python train.py --num_hidden_layers=16 --hidden_size=640 --num_attention_heads=5 --num_key_value_heads=5 --head_dim=64 --intermediate_size=2560 --vocab_size=32768 --hidden_act="tanh_gelu" --norm="layernorm" --norm_place="pre" --norm_eps=1e-06 --positions="rope" --rope_theta=10000.0 --rope_fraction=0.5 --qk_norm=false --attn_scale=0.125 --bias="qkv" --tie_word_embeddings=false --parallel_block=true --init="uniform" --init_std_qkv=0.0229 --init_std_o=0.0284 --init_std_up=0.0328 --init_std_down=0.0328 --optimizer="muon_hyperball" --learning_rate=0.00946 --lr_mult_qkv=0.4 --lr_mult_up=0.798 --beta1=0.95 --lr_head=0.00551 --warmup_steps=200 --schedule="wsd" --decay_fraction=1.0 --decay_shape="exp" --final_lr_fraction=0.1 --batch_tokens=65536 --max_seq_len=1024 --doc_mask=false --train_tokens=692100000 --max_steps=10561 --dataset="wikipedia_en"
MLP neurons of a small language model. Each row is named by its layer, matrix (up: input weights) and neuron, and shows model dimensions 368-623. Each number is 128 + 24 x the weight over its row's rms, rounded and kept within 0 to 255. Numbers have three digits each.
After each neuron's rows, "fires on" lists the tokens most often at its 100 highest values on Wikipedia text that the model never trained on.

L4.up4:097144143106118107092142102147097154144108121123129203075095160099096117153137136109136140136126140160135106145114083141157111099138146173153087108119141075166115148147099137090095157123144119154144061131149092094120113135131117137112151148146133135106137133140119108129089124119115149145114151119129125128115101098131170134120108127080126158145123129145147144111163116131130163110144131163156134092160136122113128113126112176142124122177093124104093173163152088099114164157100130107094126156146167112089121127117137134157134117113144124116137106121159134145138112096145139139132106129156081098119148160139124107096123101145138127112116122147145147145170103118129105116135128124070133138155124157119069147102127101127099146103133152169125169133120129117117106146109121
fires on: ":", " |", ",", " no"

L4.up424:148148105172193098143135109166101133127127117155142105134143116133111123092112137139119146151113127132195190118128125134168137128141164154124141134101122125117138140111132087091136128178103125116155130096154172102161135141121108107113114118134154101150120144145087119122160116112085146134116150131144114145100149102144135059124114075116101149172139124153096106101107152084158100075132173119133130168114096081130131147067128174148126115145115148093132132142139114110118171120147136136152113103147124082154103126116145148078113127150115087113122094166170149087126122128086104096093116124133182124152159132100123119123114122124139121124125098106095135132128136100126166102129166136120124121133139155106175113121115165091153076086145137112142104044175139127087098115122112
fires on: ".", ")", " as", " into", "}"

L4.up907:113126103137170087143114120113135126098154158146103117140162128149174114102102106154132150130134105142115122143104113133082128147129125094150134142128099092116125175093129108092086166082101126101094096126179134110133105116118111120147143079091123147137159146160120146149120107102103151136171114161140133105055130132073147136141139125168117162124144147140120128145165130167109152096144148151116120121117086170130122115152140126146111124118117084086158180133145150123116099152093171155147043094124160136098126149132141121162160147147123151139071137111140173142130115147112126112135091118113123150159148142095113148137099110176112140163138089160142111119126099110139101128125164112124127118120130141154150084136156154158105116098119133137108114139136166105074140086133129
fires on: " ", "al", "land", "1", "i", "z"

L4.up1031:168178123167145069099093152109120078099143109125130108127155146135161109120149145121146159149155097105082120135129129168091164114138116167086120112125099133126125116121127114115111131132140155139156147156131127134120175115117164139102175145174137175146126142129124113115128139152139139149101140132163143123136103155161096127125129123092133162126132161113134100163137115113116101160111164109135126123132143171088070158118114080109139076087113154123134131142108107132113172147058142115170153172157165150128109167106118115102174106125192106159137092115115075135145153060133119111152125145136146152155103085153180139123163101119106110113145162102133125172124126090130111098124151146123140139101132144107154087144124135138135118110103157108091124098128109147117115078155122
fires on: " ", ":", "ate", "on"

L4.up2407:126134126173102110156115130117122118105134142148134148136156139159142102145163073154120137124116106145129164084138096086068168125145158129156125144125156105122133102117150131122118109181155146097179138125115127122077154099139100155120157068119121116141123096090153094140141130143134118119190118109090142140139145120126152140094123137158150108162120146118130113119120144109120094106161153134105109102145130113105123152163088163141128071143166175095137144162188142126069143129116136140161139151106132174112135129142137129157161143165120110129141124120111141124144136162126127125145142152136109084116151143138110131131132126093136109120113160123161142167141161154166125169095171133110106152128142100139114073128100106117142144109146137112172114097129134146083146119079133
fires on: ".", "'", ":", ".)", " of"

L4.up1337:158141107136115110144133141113145149137147123087134128150111149150147109137158114123138135100122099092072149128163097103135124135099117134155199142103100154123173111132128167127092147144106129159175137130158118168127104143122123168113124148138122157086158082143130155154119124138148098124132095101087146135154096105158084095121147124120132140114157101163165134100139139112166069128129113170133153136119152105126140118130150149098132119131123089118166176119158165137126116153127130134130146140141100143158132154189085171134134158176141121162095115112102125114096113125109139182175128140089117140153138143128170103120142168132131132146139125091102136077143133156146122125119119131134107091140105116141094118165074144129097104094130135112103152111166141146164128132132132
fires on: "2", " in", " December", "\n", "3", " of"

L4.up2060:123104153076144143124072068170103142092117130122135160138155112150120109146112121149122148108117131141125088123160133133151160143125124143124102103132106167108092146138143174153124132139135094085103083139097108178126094128104148116155125156090101126105147150173123165142097113187148097111175085098109169102107139162155103145118144169148171096167118138086199175133114130121137141164081126099137101105135171098145125134122144113168098132078117131135119119172172136168173134159119134088139156138092126118136156096113105176131117121111129163158125141118129144130166161175081166147165121162145125117125121120152151105103121155144179136116125091135077124131169090102148156130131151128171129150117182150136167135147131144148165094126133109117115105112116102095172114111145115
fires on: ",", ";"

L4.up2014:108141110147155124126138128155138135144132149158134126097134157135132151161095137139107117125118053104163066082104123086122112098125108127109094159070140089134126117147160118065127117132111096146150102133113088135136160117152102156122121131138116076164148139122139143127127116166106137139132142132123108107094117152116157127147144145148106157131104169177121130120152134107139127123131167137095138100111129118122111118113155136145096160142128148059175116103148096126090154147108128141153119119153087117081111115179178142125186166091112113153177116109140168134100120169139110173101143108120108122130128127146134142108128154118112121152126172130153056132115150106115126114157155141123140172098119126110136119197121122129089137089186148116121113139121181097130133128124091
fires on: ".", ":", "ing", " and", "ed", "ation"

L4.up890:144143168131153104129115160145063163113069132116096094142136097150133084136087130147123133137108137105155111143146144128084168124159110116148113115108112121132134184133168141146092135112141088136121138139153136109168150125146145128114111110121142139104127124113073142167128047107106146087104164148108121142156130150156142145139136133187094124068161136119163108130138137132112094141150131129112103149053118126165138087136074131094091155127100148098141126146124140163118109105073119158157131122133114162153123122153126129145133129137121110104096155143145158121147128122114169118175151080135135122105138128082118117140126182136129094130123132094110112121160171144190159109141121111118145128138133124155141170097162134118128130084118141159129117107139108110135150115141171
fires on: " of", " for", " in", " Fighter"

L4.up577:162157116144135134114108121144120163176130137167102169075103156118154126157102102160133127109138085097129127167125113109094143145121120134151104117142130146132132135122114140140112106115136103122132118109088157132139103107105118098126080110142159143108124099123114127158149123144110054132181098122149144154113156113146151159079115099159102112094089122114131121111110128120140180145128132122177139100126115145114113139133129151139149132118130134135157157161117126119105103124152129132112107101111102140130158128149132151152141113119118113153107156079140111136119111146109127136098154088113156129082154137115103139137123145110129091117156115083134090143182173126104138132097094161110086137090164069111094165155149082113115121159147135145131140098103178122128133145184141
fires on: " |", " and", "z", "-in", "ial"

L4.up1889:079149115122147139094127150123132147107135089152128118129138152146119136134131136131157090157106111099113145123109128123125167139114122133129136124128145189111094109136133165099093117109106110117110120148128135095164145132139138130116114152159158158109151141137121136133147118135158143132099095171088099144130117141130134109107098124084115123080103146116142131121128138148106116123080141109122118118121088136137113132138107120122095165096090109154180125116112101140114158113165104113113117120116110116122163128096171089084109133089107112134128127113129075189166111183109143088102138135098098158112121140123122105110143149115085140133135158104125133109146145117141116166111115148106105140124153130150141119101101120105088091136086096116152074158124097133147111122098099
fires on: " and", "s", " school", " ", "2", "0"

L4.up369:100117136131116107133122114121159137106147139125158167111129094162179129150158124132179132156125125104154140095142093121112105108114106142090134136127147111095158149114137103122144123135170138133197128101086124141117159109137142114133122128155119135127131125126141129107169102123121130129107177135093131124116093165070072155078129161127092113129125147145130107129154105168098117133102112115090114099160144168146105135144177083098118124125132140140154130122090144131078113161114083144126111184132142115160140126130134102149144156140125150157112137136095148127136115158158106132159115150134124152134132131134160130150131103104142146147080111116125091132096122107123128161136161106089135128155159112143129106157098144124132095131094132137136130117152120119140125153134133
fires on: " a", " of", " de", " o", " the", " der"

L4.up1460:117143128128107142132101112088147150137136133121147195120155114119136115100131110104111134149086160123110134162140105120175127162145106137113107126088118133109146155124115125142109132163145111123095130176139125130081072146083121145136132124138129187120138143121106112133166089176149113125124139134098128148131129102182126083096123100117137101101153186107120126156160115074124155149110112117127159137153139146074157142142156121126122097138131097107178141137111114157164125096133162116113116137116153160144127090120133123170171032088107118102109180128155104148115141137148111088135168106107123091115101144103112121110077163158113148122128137113115066110160127110130134096131137156117133131150115129089087171100143105143111118106142122159141145129099128133140124141090115
fires on: " |", " and", "\n", " to", " hold", ","

L4.up1610:121081131164117100099103123139160145115134121153160123142195154117121113102130122115170170118140118097141127128114115135114144150119064137111165128112118136108119099152123131121152139117129118102134122129138142140119123111109125155101122158107130104129141170140129134150123162096135123128132106115109117115070160113157158141111096092121114133153109165151092096097105122129084115082144158149126141168143087185132143117162116142160151145066137149127174121106138151104134122112123118134102109112160098130097164182104137160158162092136146090141176142108133108111134129112125122097117068111096146148123151143141121104085118173114111102149178145161129149129135092131130122104156135113124094143120131147173138127084146127126111103105113148117084052108143156101139137137124120
fires on: " as", " only", " into", " since"

L4.up1132:126148142095131094137084173136141128096136173102146137115093139151104113083176114112140104092078090119166140134127125092165155126095115142135142192162114167124153101095156065120115155148099134134145165154138154120133127097146130145134120125132151112141122128110146084096074125129139116118138113139142185165123082105167137095150103134161071104101143110146133151118151134127071158068079092090119149107105134102190173158127131151087125125130124149157101119137153086132098147128147153129134123139161117128093144137125125123144114085147138126150141146131107139092143138144124125127163132162153139180172119117123093140105131150140102138107115120123172136135165104114130123111160139148099120126151136110122120107105119150125165166138137126135131107156128108150103071137116156
fires on: " |", ")", "1", "oc", "5", " or"

L4.up553:140154113104147095151148110094152131136064124114103087141127096130096138102135136152110142120110102145178144110128164110127152092184097094088160162160147109134133131129137080072111136130128123128113136141182160103134151131110124121154051209123141121124085138119175189135083132125156144090138154130151146141163128131160143095087115150112126128114141132135139153110135142128108073128112142097149120134095132117143124143170118150147113140126125150136169172171122133157138171146148118148142080114132138105132145141126124123127103118087120095109134115117151096106080110143147123087116115135105124119143154143115116148118125159140111136056109143123129153144135111147136114122134141132080130095151120114093117149112167134117125124120074140116132081122114115116144117139132113
fires on: "1", " and", "-", "'", " or"

L4.up260:092115118141125123135127105112129149129165101136137091145139118154145132129175115134144179184136152142119100052093124133106137130141119148143143145144113132147130118155133130113123118116140094141111069129107178146127095142063083121143103109115122124093181126126091124143174087135131155095144143184070088130178134145133145134138161115118086149155135132081156101119122129132155118132105129100067126134126120150120110175149115123111107170136099149161136145139093145111176120163082099108110141107109128107133117126127124134157113110123153151115113093143119122115120115079154151142100118108130132161138126148092155110111104196116107176141141091146134119120173109140113102106097148129114149116130138159165140097132159136110141155128137124172121144148104113143118124122110090
fires on: " (", " ", "1", " more", "eb"

L4.up1242:108152112087105096129111158140129137099139196144124165169135112109113141125101131087134140147094154112140117151128142098081142107122116120107127146123114142127171137113167169113161123135176124094141125176149140099132112158129149165103101084097100160059119087119135173137168124150094132119161133153111161111160100146103116119145099122124101142127129147123126126117136156158112148129151131120098122119113141071148159200147086109102155123112139113132144094134132130166144138140140093094140112086133119116159134123115157139160132095162176155132175140095177127117128162106126078128142110160172123159127186154120104108128118097100129141119118125168121129098114126134103101124078085128087138129124073170117169112138134077123137154145124110120134137111125111115162126096100116
fires on: " |", " of", "'s", ":", " by", " in"

L4.up1698:158161200133125137159142105136123143140098133125129156079131138120172117111080140114154151138140112148109104103105119149133146107132111082132149132095139094146124076139107142128156149128131124122138179127096131142129161086115120143123108072146114133090142100125099142119149115104148137160123135143111144145131159156133102093142096091146118123087105143142137093133165118133164109126165119137131135121110141136148145161081124126110134171098128096115169137152172097156156098151147064126124109142135120141123154112140114132138134073054130113188148115114105136123112106078058147126166134126081145141065102152108141126148102142158103129107198123123109142124127120151124096123121141170129116142124122144096101118124175139138147141141110134095132108149156119140154116131179117
fires on: " and", " career", "Career", "-"

L4.up151:151120148152110116146125124150112148137145136128150168105143124166152100098110116146109163142103126137114101151122109099101104166149139133144124115109105136116124128123155111080112168131136150122173134156121145177161173106142146118108151143145074127115118100102138163110165070138117149116125115136139113110153098122171121105120153109114114151101161149147108122123151107061091143143119101097140097115122121134165145122115141134135067085107129129155128111127175139133142161125158139162176082129128076167100111116115133131097155148093134109128107134123146111097104093117140144150149122173132055128110165131139154103113164137155173095123123151147091126083108140092135162174143144160140135163123104106132076158130126157129116125111140182107147160102112127125142145106144130
fires on: " of", " for", ".", " the", " on"

L4.up191:140088106132129130109143122133141086125165131125121132096088135107090104171139137092140124171123159107121141095167146097116134143167147126137152147088125137124171074134145108107139129123169072107149100161144124128128078126114100147141151137098095117133145153129095148125103136087149124130136115126102100120120121136109082124168139144124102159104072103120087110136106114141127106118092130149158168126137163131096128164116123129143163137111138134113152122109115153167137127165113162109109122130127175127103122098139142133127153123099137163119174096090137095158164146109112179144166125155080105130129162084123140096099130128139124106139143149128105144138105144163134100105142169143134120154130080098124137129148112171102121083127104153179143145142106116117170156106131132
fires on: "born", " in", " of", " from", " —;", " its"

L4.up711:132110116157128087128140116141093147125115119137104115107100178148188127109115122152127133141132085137146145109105084117119128157157138103118150088106085131114119126146164126104116150159153138099123126122137118102183150141105078109133145162114112146130110154156125117117129125097134175092135138147100089111118079112102137145146163185120142133088144124156113162123118115141091152119129125143091147142092161095154106107056131097107134172115113147130117122140109072135152156137131164159124126117152121138141123131091153161165130137164092156114150091165097092107114117117133138077125127164129115103104135096128136100118095171168096104130078127061135118031148128135114139126171152218108142137125145153091127134131134145123123130135121104166128105119078123110148135110131108
fires on: " |", " It", " Country"

L4.up1139:093136127100147109128096159142144157162136115138157122094101121117109112127117173099119129140138103159131112141116136122097140133115179109155139116138101117123158106131121097128138098160150144149107154159142130118112134163115109113132108074139147118125122078073093172123142121137128096139097132157115125134129139110168092114100081075149126153134118129160132124102147125125119104155170148142156127132103124144121100080114177149137129141131101109115165135172095135144104118130137100136153131110114122135127098134131111108114165127122165133141131127085145141135147124199098117068153114122128164150102148115101107085123124192123119144129111160143125118132096122136116129106139116138146105114077151092109138134149170108145159085137144143124111136163137107101128142111130153
fires on: " and", "-", ",", " or", "it"

L4.up945:157131158102170121143109119115153150148118114158127161121132124113120107105093153134117169148157125129081135110109111123116132114124120114141092132098114187143140124131177145169084101151113086121127101167145112168183157124178088147131147100121053139177116135125130138163104139123113160090129183129129131099138132108094135146138113135149149119148140130146135103091136097145114111083101151146137089108149137143150142102144154085087147109137176095141164134117140099096111110157128175123086110109116091123161087129135114121130159113132124112144100106135165118119105091141143169104114092090128139153136088151105129138159133134108103145158108102151155100124104138151121071133139155148129162127121146119123147141143141115142146097147139126172114129107110110114155108101141129
fires on: "'s", "’s", "'"

L4.up1270:112137148085126101101115141144169114125148094112140144136149129121167140148128141151121099123156107148132116124061150125115116066124090103198155144102128128106113128119156144106108123126091094117117177172153121112132115099106108112105146121171067108086138109110176196160154115129103095121110188132114105137101136097102116105111147133130106146193119117109126149152194120186128112094128140108150168115134123099130055138149128119103093156131157114148113136126156128103098151100107111094139135158122158167143140121135092121128131090135158098120156153083128149137105109130115164098123114131123138113110124167127146140141101137136140162108139091154094117139109121120091119094142120189128159113146165147085136116108107120140134109122106116169116122110133136164155111145122113
fires on: "'s", " ;", " &", ",", " and", "-"

L4.up59:123095139123103121133079090127125085139124146166157141080126106134181166135141128170126146123139135098123117135123083133111147123108114148149153120125154111132111115084120155129121142154164166106160133120082089112110129080103079124102135146182132141112174111143123095134161149105139150108121134127118137077121130137106140145139169103126109133176149130131152105125121132132146163094115109104135091130103128111110100148126159122125121173102136151125123192113132134125143166119165109113138109135166096180161136146115124170147105155132121117144092183147086104087110129098127105107071122122145121126135128157166122136089181108144152130136071128156148142096153111099088100135125118137108135129124114134093109156122123125086094117139115174100157089124140103106116146136149092
fires on: " of", " |", " a", " the", " he", "="

L4.up2031:115121117120116100101129105101100157134126129176124101137126055127106106164091140115159136086157138125096151179123118133084195135124115162141098138109106114161145118116158154136114099137160137145118097170121121128140141122124139140090104113142120123102134127127119139165138120114096095096152111148102113069134084105127107102115111154098124153133111148143132100118146135138099145098126131159116099125132152090149119126116139142106070118125109156141095112156126128128111105130131123141149169090108118113152144173117138130109141147129151117084115138097166132144135116131188107144149131139153139114126175182121178093119141134140125167139123096149139121145101121098126121136129134129122124139140110130096130134172130135132084106101123144136138119139081108121119128137087119
fires on: " ", " of", "-", " in"

L4.up113:130087122119100098155104152148085090135132109109129141154192128155123116137133067118143121139097123117147060129127143168119186088156157131153129126119154106120139143140092180133169088154163154120104140149122116141141137133107094132115127121073130149142137126117111146105128123087137122143082105127116137107121131140130131124089122120108114135094146177121129103155116147149157131141148147126092132099139124150120085153104154091182148153092136153107122163148110117126117127088153095114099097132141126142083131123178120129167113146114135141171111169114124139113106127127091147118159122137118146120132110140148160133117122138129154149104155108121107159110145105084115102147160103148117151160098117136112131123122128104144111090130147130115073126119170116137144095144107152
fires on: ":", " |", " of", "al", " average", " hold"

L4.up1520:095100140133188176113168164144094148123129141090083155131132135118100139090102134162109152132153110124098134106139149142105148163115136088120135179136179114137154113116081151152147121141155122124074105171118136125126094146114068146124109124163100103146076120135079156158137186137111088087151138146093077098122104115145142152135089129121170103104161157157134161110125152151137133114111150150099113153100116099134154109120129134091132135160155165147132158165118132102113124155132115119096157117112116096121087127107194109129139094162138149149114129100131108117137103099151099076162119112156146132166115084129116126115126142135115120163108140121098073072126109116123122100123130133138160132070135141119141153128164128108137152122075113172125119121111136165160150146147111
fires on: " to", " of", "a", "s", "our", ","

L4.up1138:148137125148122137108132074147126150115088128133154124095091104122114119123104121142136145136124134120107099112149135150152145163122095110125095122112105186126115157144119100169140140190169096118110085132081117162154128116105110077133133139128104090139101166156119115134146124137118177072180108130087201134136122168119096150134137126152145097141101094127143136120094118097133161149144121113135139141140166134126096125158130144143131115102147079134126129139135119159162102131082120091119151132093108117122151096081155118148128119145128171151168127118133117088142165175108143152167096107149129133105135131120174111074092127165132106100099106139085138114142105105151134113180133119161142119155169101179156168131129161118120106121137130131168168135090129105128122119128151
fires on: ",", "\n\n", ")\n\n"

L4.up316:149081128165142177070160163105096144142110130156075128109129141147115153139136176114149144123150141065117124108141105118164067156163119119126142141152125172148105144117143127117114112089125126139119114131125132111121135170116109128127123116125123126115138148110116093152122134113137137093147136142096114149130126142109126131131112160165103102144143108113109133149112138124131166078128174138125104126130152156177133124124091105090128151163103133132107131136107112143117102090110126148104159149146126164125121093131138096137141108142178121122145128119099102122161143116134149112151181122097130103101116115102130125061128113107110106132131073119131111082141180080150132138148133110104136147146121125126151125134110097109117103116126132182139143145122139184172152153141134
fires on: " as", " the", " As", " ", " for", " A"

L4.up965:184159135159098120168115146114150119103108177109159174111158113147160091166095191108143146149115133102100159126147129135150101152133105103140131125139182106107140142132123127124137137139178171121160149139118106067167114120116168095107086123124139111115118156149132128114099061120110136095102117119167127086154067112178123111123173072139137135149179125158157096130143105148124122137148110136148142131099132123129117111110131135115115114071117109115139153139154129134119132135139211135132140153107133149156152122123130128137096115138108079076120107092136118128149098101073131146149094109153104080085114144133127124148147138127168126118110107110096143140109153134122141161123129148092192142169092130128144146145143120126134102088080096117097131154099159112124136189149158
fires on: " for", " of", " in", " ("

L4.up600:143129099158150138185110116118101114142137114139132125084135094155162131097158178130099160119152137122155128145131129134150121154133135127166119106107147123136138127098149126097133089128163127132077116125114110083127138128153131116106117125144110120106148150129108103134070129092113125114138168131091141082155124124138138106139091133093092146141166105126145105091119126135119173089093120106100120124127139158087115170121102099109114113093084125110150205109070150118143092116135127107123095120097157151129145152114134144166152132106152137125129117067096122137124155156181113100136136094122089122166128132138132131115129152144095136156127095140178110140136139168124116149123127109100152114156149113114155132122115159128153135118091106137095140055095160145121119105155107
fires on: " ", " |", "ern", " of"

L4.up1312:128114143135125131136112120132123157138150168166142119145165157147085111175127144127143125109093173105136158132087140137129114175151135127112127122153117146149162149140132120118077145115107126135097159168163136107139087124100142152116120151157137142174162090138125081173145142136152157094138120103096127128085140134112162134147156157163152124112148175132138097057174141156123120129134115141120146103145149135144118106109122136148119096141154123145163115100103136127110175100136152136056065155115103136137158118135103129118135164117132164105131128106189097097152151125125140146093135088133097167096130170172150103121151086118159112117083110117114104136122122099122101092150117120091154095133125147124119143069109147111094101118142124137145074140119130128129090157113103
fires on: "0", " in", " of", " from"

L4.up1662:138118071129130135124166100128095163118086120114160143116131114111137173129128073137160147101111146096167113147131117152121112163118124151115122126129146164128084150144117098168149172149130137125122121124096127132095152123107136152145139110139124106100146138135163138109139087138101145081160109137147156093147113156124165171099157135123142103095122090091139157084147164163091133183106141126155131128135119146174086119119181120163094151067124110119103114161153107162099176090160101131144136140143138124129115131086156136163137141137092144149155168130145115088098140145128158091112154171140158143140134093101127133148119130192181103108105078112114127101119089115111169144112131169124137143082122149075111188116103141176137108132143097157159117145152092088102091115103121
fires on: " |", ",", " –"

L4.up530:151116125103081167136063104109154111116100114176112135127138132114162182106133115102113174083131094133070126145061142145130138155167106106159117160127105138124117145108099133097129067127145126109138111138132165146129131091120098101117178116120117167126098112139139115085161124110164114139123122128123156115137157159110123129088170132123146149123119141141148100087098162079142086155142109117099138158117135133128104147118180130123091152117101135175073150125108126076129170117151148122105116120128134101103129125133132112130133170106131125146125152113087107084167152134148133130130119111165131129106097086126103153115163111134135127117144119098144127139105113105108165100087159112100115146147124112126113170119129124107116105154081132162143114152097114103111154117166134
fires on: " |", " of", " in", "3"

L4.up800:136075063141149150151144097103150079134132131084138166125116131119125132152103126144113105145141093118163123114139141113131168118102088120094116214105110109126161127143172152124114122120109104131113095115121150108101117111084112078163139167148125116147087154109058129170117078120114166105134135125140143121114126099111157131117128106052160162085095110159113134138105125110135083100126152079093122158136105145113150109137146148150134193117127133117145181126124152115154132143117139101110075150157105101092094128147157148169138171153124140155142160116166096146139150106119101084120160115137127106117138167129109106169108127096136115128139076140136097149124146149109096125107076112123151121120091113163160132128125169127100112126131149151130145104125120130134122129154110
fires on: " |", " of", " by", " from", " the"

L4.up744:157108113104149119086118140134118107158161140105134105161135100168117105084117175167111148151143122120136146110121117185155085111143121106123140134190116112119125103141090146055116129134132091133108142118130163118135109077145132096093102156141133134067096110121139170098138164201114173138127162135111115133142099120121112110090109169114167130106133116118170126136136148121144113124123188107097136143134137139151151147147125184148100134157067135100126092140117106117163158092136139140172099137103147121082078161076155149141121075147147167140155150149099083130133138124146134126148118137123138124103128100096126119131057182130132118161139088113130121127128122146125124138110136113106159103140129150089151105104109105123160116143111139150129127137119106113114100133142148
fires on: ",", " ", "-", "0", "1"

L4.up1623:150086144139157134100127125158135167143111140112136131122089125149124137105116156164118135124133093111129127143139126157133147113142112098121141120137126136164143130108129100129150118129129139131110145173135164100137129158111097175166129134133128141117158128147078111138107120108116120096110156107090089171112099128131113161132102142147138161148108145120147175129109163138072159096113169162117101139091115122114110134152113136101063145088092087120109137126103100117123167093152166101131131089088160098116109174135175141128117070131138148115109130135131116105144109119134156101113168158164124102148107153162125165156104123140157114124093073120102119134147141113142158126141112113089098141118116064121118106129141114080135129108114100134136116153117135114104116119102143
fires on: ",", "-", " and", " to"

L4.up1830:084103139092119103156112160132116147160081125155120146133144100146137113157135154133130119141102112130150140113115141117159166101127114108082086087169122137144134142111177155120115162128103078113132135130117140115108083110066130114110160134138154101105097090127120111163132123142178129086143135135077140102151133117107127160088145079149092083164147113102119151152087134170141110092111136111112092111114123096113153103171137150209078157094090155100137110119128088099101121130159158102156160142098124147100115146140102151114132128139124088131111159166151126132110148095146118142113158152111128103108120138108135118102132155085106119101156100101137168150094120151103161118126100136111134113116117129113168114148189151094114141087116134145130117089154117147142151178135161
fires on: " which", " that", " of", " were", " in", ","

L4.up2515:150120169158160070141133121107070130154140114159123119116126078158147045142149153127081159108121121140130101142093069178116125140137120130157139130102147152171174148113155157147113143097099141139136115166157102100153102140102080116152124154105099121124169130096111146136098149153102118140189120153116126123125126077068149103146085158135099108152134134113124111161093143108153107080160136093111146120105097147148137060110098133079068162106110172142123094151150114164128141126127099115116125112141135117136140155103099093136132145082138137152099137109153089136152161096151111120113077146134169120158147170106133114120140141119115130136105095148143139134099170120153142142143127139163117142139131152131119118118158121142147122085139111137118124123155120138172137124133121
fires on: " ", " =", " Army"

L4.up1091:089105131153170087164131117179138147122082152191134177109153138092137113162129190142168111148157126064133169150129099129099087096143124114146124106152149078126151144130188131137105093121143124130113157161140109119137145116120106164145093124159170137186123115135160103080073121125137120112102110082141069143104120107146172094126116145147112156143137175151128159115125126127073102108145155071145127077111140135152147118124093110109095096139140158098108074135147113145123133140119149161136138131163133154160135170133164137109108109128090139155105145143147122126109133102138124142106096156151121145120110121141139117122111110136155152122121104075130093149120126148095100107135144135137156108151082129163095143126147092116141113110143139120128113080163176100097134145138110
fires on: " in", " (", ":", " for", " of", " |"

L4.up1856:058138131164104120110108113101146161154108133093188172150123145160156107076148145126139154151134164148140148148137129130155158111124123123125122122109126119110137135108121107121137090118134140099097104124125145132082146112145084092133108175131138111157122160135123146137165133102129119126103163080095141135093131157150157115109142130116099138118132128125103107138109130119141085111108120110078159127117126091134109124095120120155096138103091087144122169102097109168133123143104126154151122153115065113116138133129104120139165117110088159109136144099131098088105129103140148097091123095137095108152120123137127118120111151156103088152128101116126166129136093096104131202182117107093111119141097122114124110127117149138113119105104083112138130129157130115097135168115139
fires on: ",", "k", " |", "a", "e", "0"

L4.up1740:122160147100110076107138145129136137137135154139125122120161152129173145154112099099133127153131156121131127166131149122127123126111102170113129147124079156123140144091173143104098100080085102137126117184138109174161146154134109171140144155112138138132141140138131141103089113121125096147102114124116110141121118135136162112082122161147146128131097134120141134126102109121082109138076129187125096081148098146124095117152118100131118113081164124136147124148174126139062130146122120150129163081121145175130140121151184157118146093056139133143115093172136140145155096149123163145132138118123137145154140115109131127175104134141144110152142111176118102141122095154108108100081151104139088151139132158159156120125113125112144082120151149103053124114127093135129118143100118
fires on: "'s", "'", " appeared", " =", "0"

L4.up2514:109085116149127137135111171109153136102147106198157121131149150102123155119161113147142146099099097117118136133119108110117129112181152184122129122127091133161121131138129110125102135161122147095149122152132123143084165146112120154081132158100127108139119120104133113123155090126141122160102094134111119158154115151136115149110106072103125116103127157099129098133146105169091128131096140065128117129158118116182136119152104110131103099133145145142140102133129176162114136147071102159148155150155111138094111132114145085126116148135107089162152121070171150127165111130114122117124114140090117116102117123123127107134123101106106109110131103135115137140131121149112126152145106114107083111115170128141157122086142115172131109114153133115082102161144083142144139132152129
fires on: " |", " ", ".\n\n"

L4.up1615:180131110117170129133084124150123158141109107118178174100133145115097129120116160150113157103087126109069136127137112167141151149179128148144133143101123109120122133166140125085148148145163092083139119159105124128090143153123118120184138114133106068113116150154125152155144170133173093105144084115127115117099088121148142161111126088134183092143122143096094171084087149112124161138144144114122151120139116120109126095119128110108123130128135137110116115139125089083182134086164112103129134128100092127183135106118113156158127122124125134123145181124148108154115151131113111123166146131172141162090160128134118111121166150110103132124106118099149152110087139149098096168130122108095169140121164117155147158179121102137143131163110091129153163144099140143092118134145131
fires on: " of", ",", " as", " Mc", " As"

L4.up906:126136142139134110073114064111126072137127128145117147160119095172136110113123133117140118119156139095134088122134106128153142145155112146129135130124138076100153101146166099106097122122141118156115147160113086105162142102166154157131100105114156108172153103125101146169133174134144119111133134142132119131123117118138105136147164160122133095131105095111163134116107145170139129105123126164089126110148132098131118156106131143124093096150107107141126140152118152086122123150081117170127126112142137116112151148094112121167082141133140125131138107102093096131153119143169124087155154129109130122137120157128122115108123129171169146108101104150113108119113136141168045119141133115161158150135156121135069116194170149081123091167133163126143162120134114165143160132148111
fires on: " between", " that", " of", " from", " the", " "